config.yaml
n_head: 12
head_dim: 32
d_mlp: 1536
activation: "squared_relu"
norm_place: "pre"
norm_eps: 1e-05
positions: "rope"
rope_fraction: 1.0
bias: "none"
init_std_qkv: 0.0306
optimizer: "muon_hyperball"
beta1: 0.95
lr_head: 0.0089
grad_clip: 2.0
batch_tokens: 131072
MLP neurons of a small language model. Each row is named by its layer, matrix (up: input weights; down: output weights) and neuron, and shows model dimensions 256-383. Each number is 500 + 40 x the weight over its row's rms, rounded and kept within 0 to 999. Numbers have three digits each.
Before each neuron's rows, "raises" lists the tokens whose logits its output raises most directly, leaving later layers aside; "fires on" lists the tokens most often at its 100 highest values on Wikipedia text that the model never trained on.

raises: "de", "en", "og", "les", "to"
fires on: "-", "\n", "–"
L11.up413:538468456489505471565474452497467518517434466418549546515458532480589592491515517533533492504543518531496566465531526493485595410472472449493566453503523608493461526510512521476544523446558500454573535494539514447483478417527456465473514473549534565565492508491418485464487485477493496507554537488579553390463466512528509465572500511505520509510548539556501436520461463498552487536549
L11.down413:515454500449494580568473504471541566556461561469508485492480474556548536504514510462560517425543458462523452531514425517495496533507479442486486471497494542370586506470384443530454466486550474434504482513493499480478429539511457495455508405513502494538425510496502498552466512567517553523490446506497513527483422488591476506489480478484487426460571507496543494392538524489508426521573

raises: "ival", "iv", "itive", "ich", "ients"
fires on: " r", " leg", " Act", "ens", "ss", "rac"
L12.up1242:549484440477502561497505441513543487474482512546475497503494534483475590515496487483528462456471472498474549477422581417437519418527443488511500499536422503456539376515512538471558444479549470522489435525445623490496481491545496479489508442469487513514550449505499522523491477503525570538505481470500499442474477538498425498506491543423494527497445555482502461519518534478439501536432
L12.down1242:452493539449490487474537500473505486576497494451451544513565496504488567494486551489481489548481455550488522487599487543450491512596394410443456468544515511506506474423566530517535497543521468521499441517580540475500556449464473562429499560541506478487558469532545486453582543439485519481475556498540536498497452414479490538518474555524496521539502511469450514450574504468521462512479

raises: "im", "ory", "b", "ik", "isl"
fires on: "ad", "im", "v", "gr", "ively"
L11.up853:554498444547488536533447532500523497443501500511493556574474521558411445493556527540510567533571496563411526469477491566516471543480469510459491531491474579445511401502554520493583556475499493420504512429485446507448482498465539568540409595497499495517470486486479512548460473496469537539518505544487569431547505518497486488487498533523524479427459519464487478483514446486514507478540
L11.down853:465533489464450459439527443535549514507524476490459495506465480601500442437514495530498559519541479516483477488507475511488423528566485448475524511480552465480571450473548455513526478468551550479520459499514467526524569555516527479498480480492465481588459486528511634522471518430470477554452546473451504531470415501484487459531571459430513560432462461461509529460511535494533487459564

raises: "lement", "l", "ling", "ler", "led"
fires on: " sett", "g", "le", "ow", "rest", "so"
L11.up199:526485447493551496500496474526489539515495498458483457518530517480451524512445444494443488477461516470550518479524495497506540532604490469455488517481468556495514555549536486474521560482474435462536562513502524582505498494517430510540514575456535526424534470535481484459461412470480510477513478547566543479506473462435492459481573470506472525436536525482520559455543468493439504437586
L11.down199:505416466485533536514466412528458477510532510456520468538460431520532552493510499446561474478473486508505475488459461534467430510515478443518392541459462528540532561493501488489496436543458387495418517553500585538482541445488459469446558406439486425458501490561492527496515505490570507425417552443562516486504470538491461524449536483515493452512466492485466457502477563556550477522488

raises: "ated", "ation", "ators", "ate", "ator"
fires on: " a", " s", "ens"
L12.up1212:492451493556522503508494493494550441489519455502502498503522543521466521521534503468507454544503548472489508487512507514405535479525531515588486481544523570500452496472545510480534498524436533599454540483465482518617502501406404502486506555508507425518571405515517489491368492418500540475521480495482513555553532585476499512550509543528489447500518514475553419439469464556489510480556
L12.down1212:442487516503476505488555476523537462457488597517550550503571516406531465475444440466594517474554542435461508506431536509424529467562600516542481602501510503502472519526561459479470526486537553627483534494493528548537551474500491522430522524458449566528511487495468438535382548485531493494533433495525554483555455473490499501539579459472426509539421534497562517508526475539439452474442

raises: "ig", "ph", "bit", "al", "gan"
fires on: " or", "or", " em", " Em", "em"
L11.up235:495581473414467522502491481538479531497509478464466489527505509435532510518510495464523403552548509442510492472525510428543516473495486449545477505497514469471533519534444542507585542512429438452477578498606529509478497480486498473532555485512506458500513559470555577477503505529499489508506462549440506531500471468435471413445481480492515480489598538519480515450513561536527448510508
L11.down235:540440463499503472433529512470500550511455596474496556467478513530528526534509565520521501582553534504522480568519492500479530485452479491553466454517504476481449514422462484591483475445562445519507534477467476515453443508522514474539473481541454569510523591507512517481441506476514470478431508493453521488525481456509477500473584473545556530465579501493560573440431511479522560441451

raises: "ement", "ored", "ore", "eration", "mond"
fires on: " st", " St", "st", " est"
L12.up74:486461542526573510471497432418471493500539510494555404548486516528467517478488557496513478507526468459584584476502584464504442494471515429474536554467451519608491541530439489471502447510477580527422576475465489495453522518484484559539474566505527471521522463505534497529460528532497541518434448527451463466541489479478509433508544479496528480488457561567466484468427529539527510445465
L12.down74:462464505560564512472574558512514520449541490467513522463535512503497535501521536479510459559530548437492532489531453482545525505527531462468544468496472501526497486492447479527485478468464537515502471523483538480487508489523490518479503485556535448562440479491465454486538513512481583477456471482557505502564513574516455477481532506524480444494466531461463384419435557485390492518569

raises: "ches", "che", "ational", "ch", "se"
fires on: "is", "iv"
L12.up823:489445460510479560504495540457445487542553495457439418525481533511508532502458429521500505520522481492463522486448491479527478542522404564523560580571495473535464512505480470529487531492547532512506528500374514487516478429441509510630466544512477512493508518510509476514541536529492497462563499580450481512523417449506599525602529537484483433551453546551504550453550497542488532576445
L12.down823:544448509446508556462494544475505443495441516426523518509518482485538467491463510518530555522485447476458543492482458483470532548499494500432510465475489453458493489474476539610466520529585459511536447523569534546587528547521571515576474484501566564474522592508551479524457483485495506463497578447503514480459504473460446532531595495502537467512480484555509490512512517442559520533444

raises: "rative", "iences", "artment", "ville", "rated"
fires on: " th", "th", " back", "ar", " Back", " nar"
L12.up414:486501551493499541504522505531472550518575453495511531536444535507542520428455588468481439518525530513546502516523506467567542439525451504510487469500515454504576520505502546544551504542485439456484501474455514567453598568540527488470514480486545505454541542444526500494538475458441463512488541416541512508462465423509513550487484484391521459435496525484497536487547482470569472521517
L12.down414:488481546559511510471516451498528504609508644500505548510531476514583544442486501481498528534590460490568467469483548481472491493510510471537482505441568474550469460477481504436515463489556493474498490483475525558541458499477480557539559566579463509477507572553561481444543516479484443570545546489545473453457440524491577529551492485460517462457513505473428452504497505501498483469517

raises: " they", " it", " well", " she", " he"
fires on: " as", " "
L12.up887:537440566537457503502487428495527523455481455428524471500471506424466519467521523546472518475541488426580509467550461530419492546486569527453469529549460491542510483553591541519473453563550517502464563500526492459409496461442498449488552484567543500507506469512494486452473524466477583467480465533558468526459457460406482485448516500476474522454540463406541511521474501478533486547536
L12.down887:524448557481468560470494473491530507524493459489534495479493482498448472496443524406529447499508559525513560488490525492483496571532415528535447564546434551534465499405513481483455480515464533495487468450567493463463490450573533477492538524578583427550442508533555472540462544536474466522518493491408508565569442443545550511462479500460443523546491517576501488428489561517513461496481

raises: "8", "4", "7", "3", "6"
fires on: "2", "1", "0"
L12.up273:465529477587419536514453537518492514501448538520526522565487414500483446514520538481494487436522561456539486441467490490498514471472530488567528547536427408507594459506473487496450536495510506495460562478555511480476423448532588538463450460510498433528502550581536498469474513478517445541486513543526567490505572540484550572493554377498483535544445503454411520501481483504482469521441
L12.down273:525484606531495499517513522515527436536495473461487504527486525550521463430595477529583498461550573483494562492439571524437452486490560478445506520515579488491470448568525534412468537463474425494513487497489501523512538541470452483436506482466519493464495491512432498483452509509530483472555492480515495506455427463515496478529462612527529508463473531471503425461554544519435521500509

raises: " New", " St", " N", " -", " n"
fires on: " |"
L12.up1490:585506527579510426497502547507496490503453522519473526453510424459464489508592472510480517544461500484453524542546456516493516512466482526488509493517455475459504504464462535482533491477530446505519484511553469553547442484498499476464542548539480522471529440506495499541504483476509557562448442515484493550525575535498555445469434516425489556522541523584545555505481507511398540510522
L12.down1490:489457538433476503460525590518571440544423473452493523517450460567490487498513490477497439482484503503504545518505511522435445483535464587482463446424533509508496461535520473500486497498456597567514506527432435540512475538476565537478503527562507480453512499515522477609536503457524454504476548507441492530496448462569508444501456463551494524464508469470515551507504455498491485525511

raises: " second", " third", " fourth", " cent", " first"
fires on: " the", " finished", ".", " and", " "
L11.up97:547573448517530505482477496547493528570576534434559537563540520534464434532475532514480433529500560494414404572432469447488432465521454394485507482509512468501587448479518468511466488458499525548536528453564410498458498496515476398528537541503516436571438536503473483465480478479481481477501522460467540544551517474525500483487497508477503442520466450511516522445461523469441481486571
L11.down97:456432507463507594457554492494463522469466476512557493535461442492522550485483501590469508563521541507466461580495511527533440487468533512420537501493514494520541555508470511465481436546454469558465532511505436438480462581469557553546478535562487410508528581445519487480462558594530475533494535424555447461515458506598467479594493507463531588597457573531453489497520466479474507466474

raises: "ground", "ery", "ilm", "wood", "burgh"
fires on: " ", "1", "2", "0", "9", "7"
L11.up895:533507463446388511425445468486491491553552453462480429476435490521461438462492500472492529450493593533581544445539510498461462508519517380476577522491512521518523536483519510429444496486499496433509473577500507542457485503483532521509516458555515484468496475515461534460447438488468415491465562474498524429505559523475519435487473551518468494515519477409564535475520526549497485494506
L11.down895:427530552492515506545469395509564486452535505524395552520468507470491519533475545508531510497518569434504514463447552412470483547511511556540475492527587445489516466571514508474498519584504468460419513521425530439490432502487523494445483415506484565521581488539559510499583411464484511574478561493512485493514480494515435488573548540450503478478528565557499509529526538491522520530509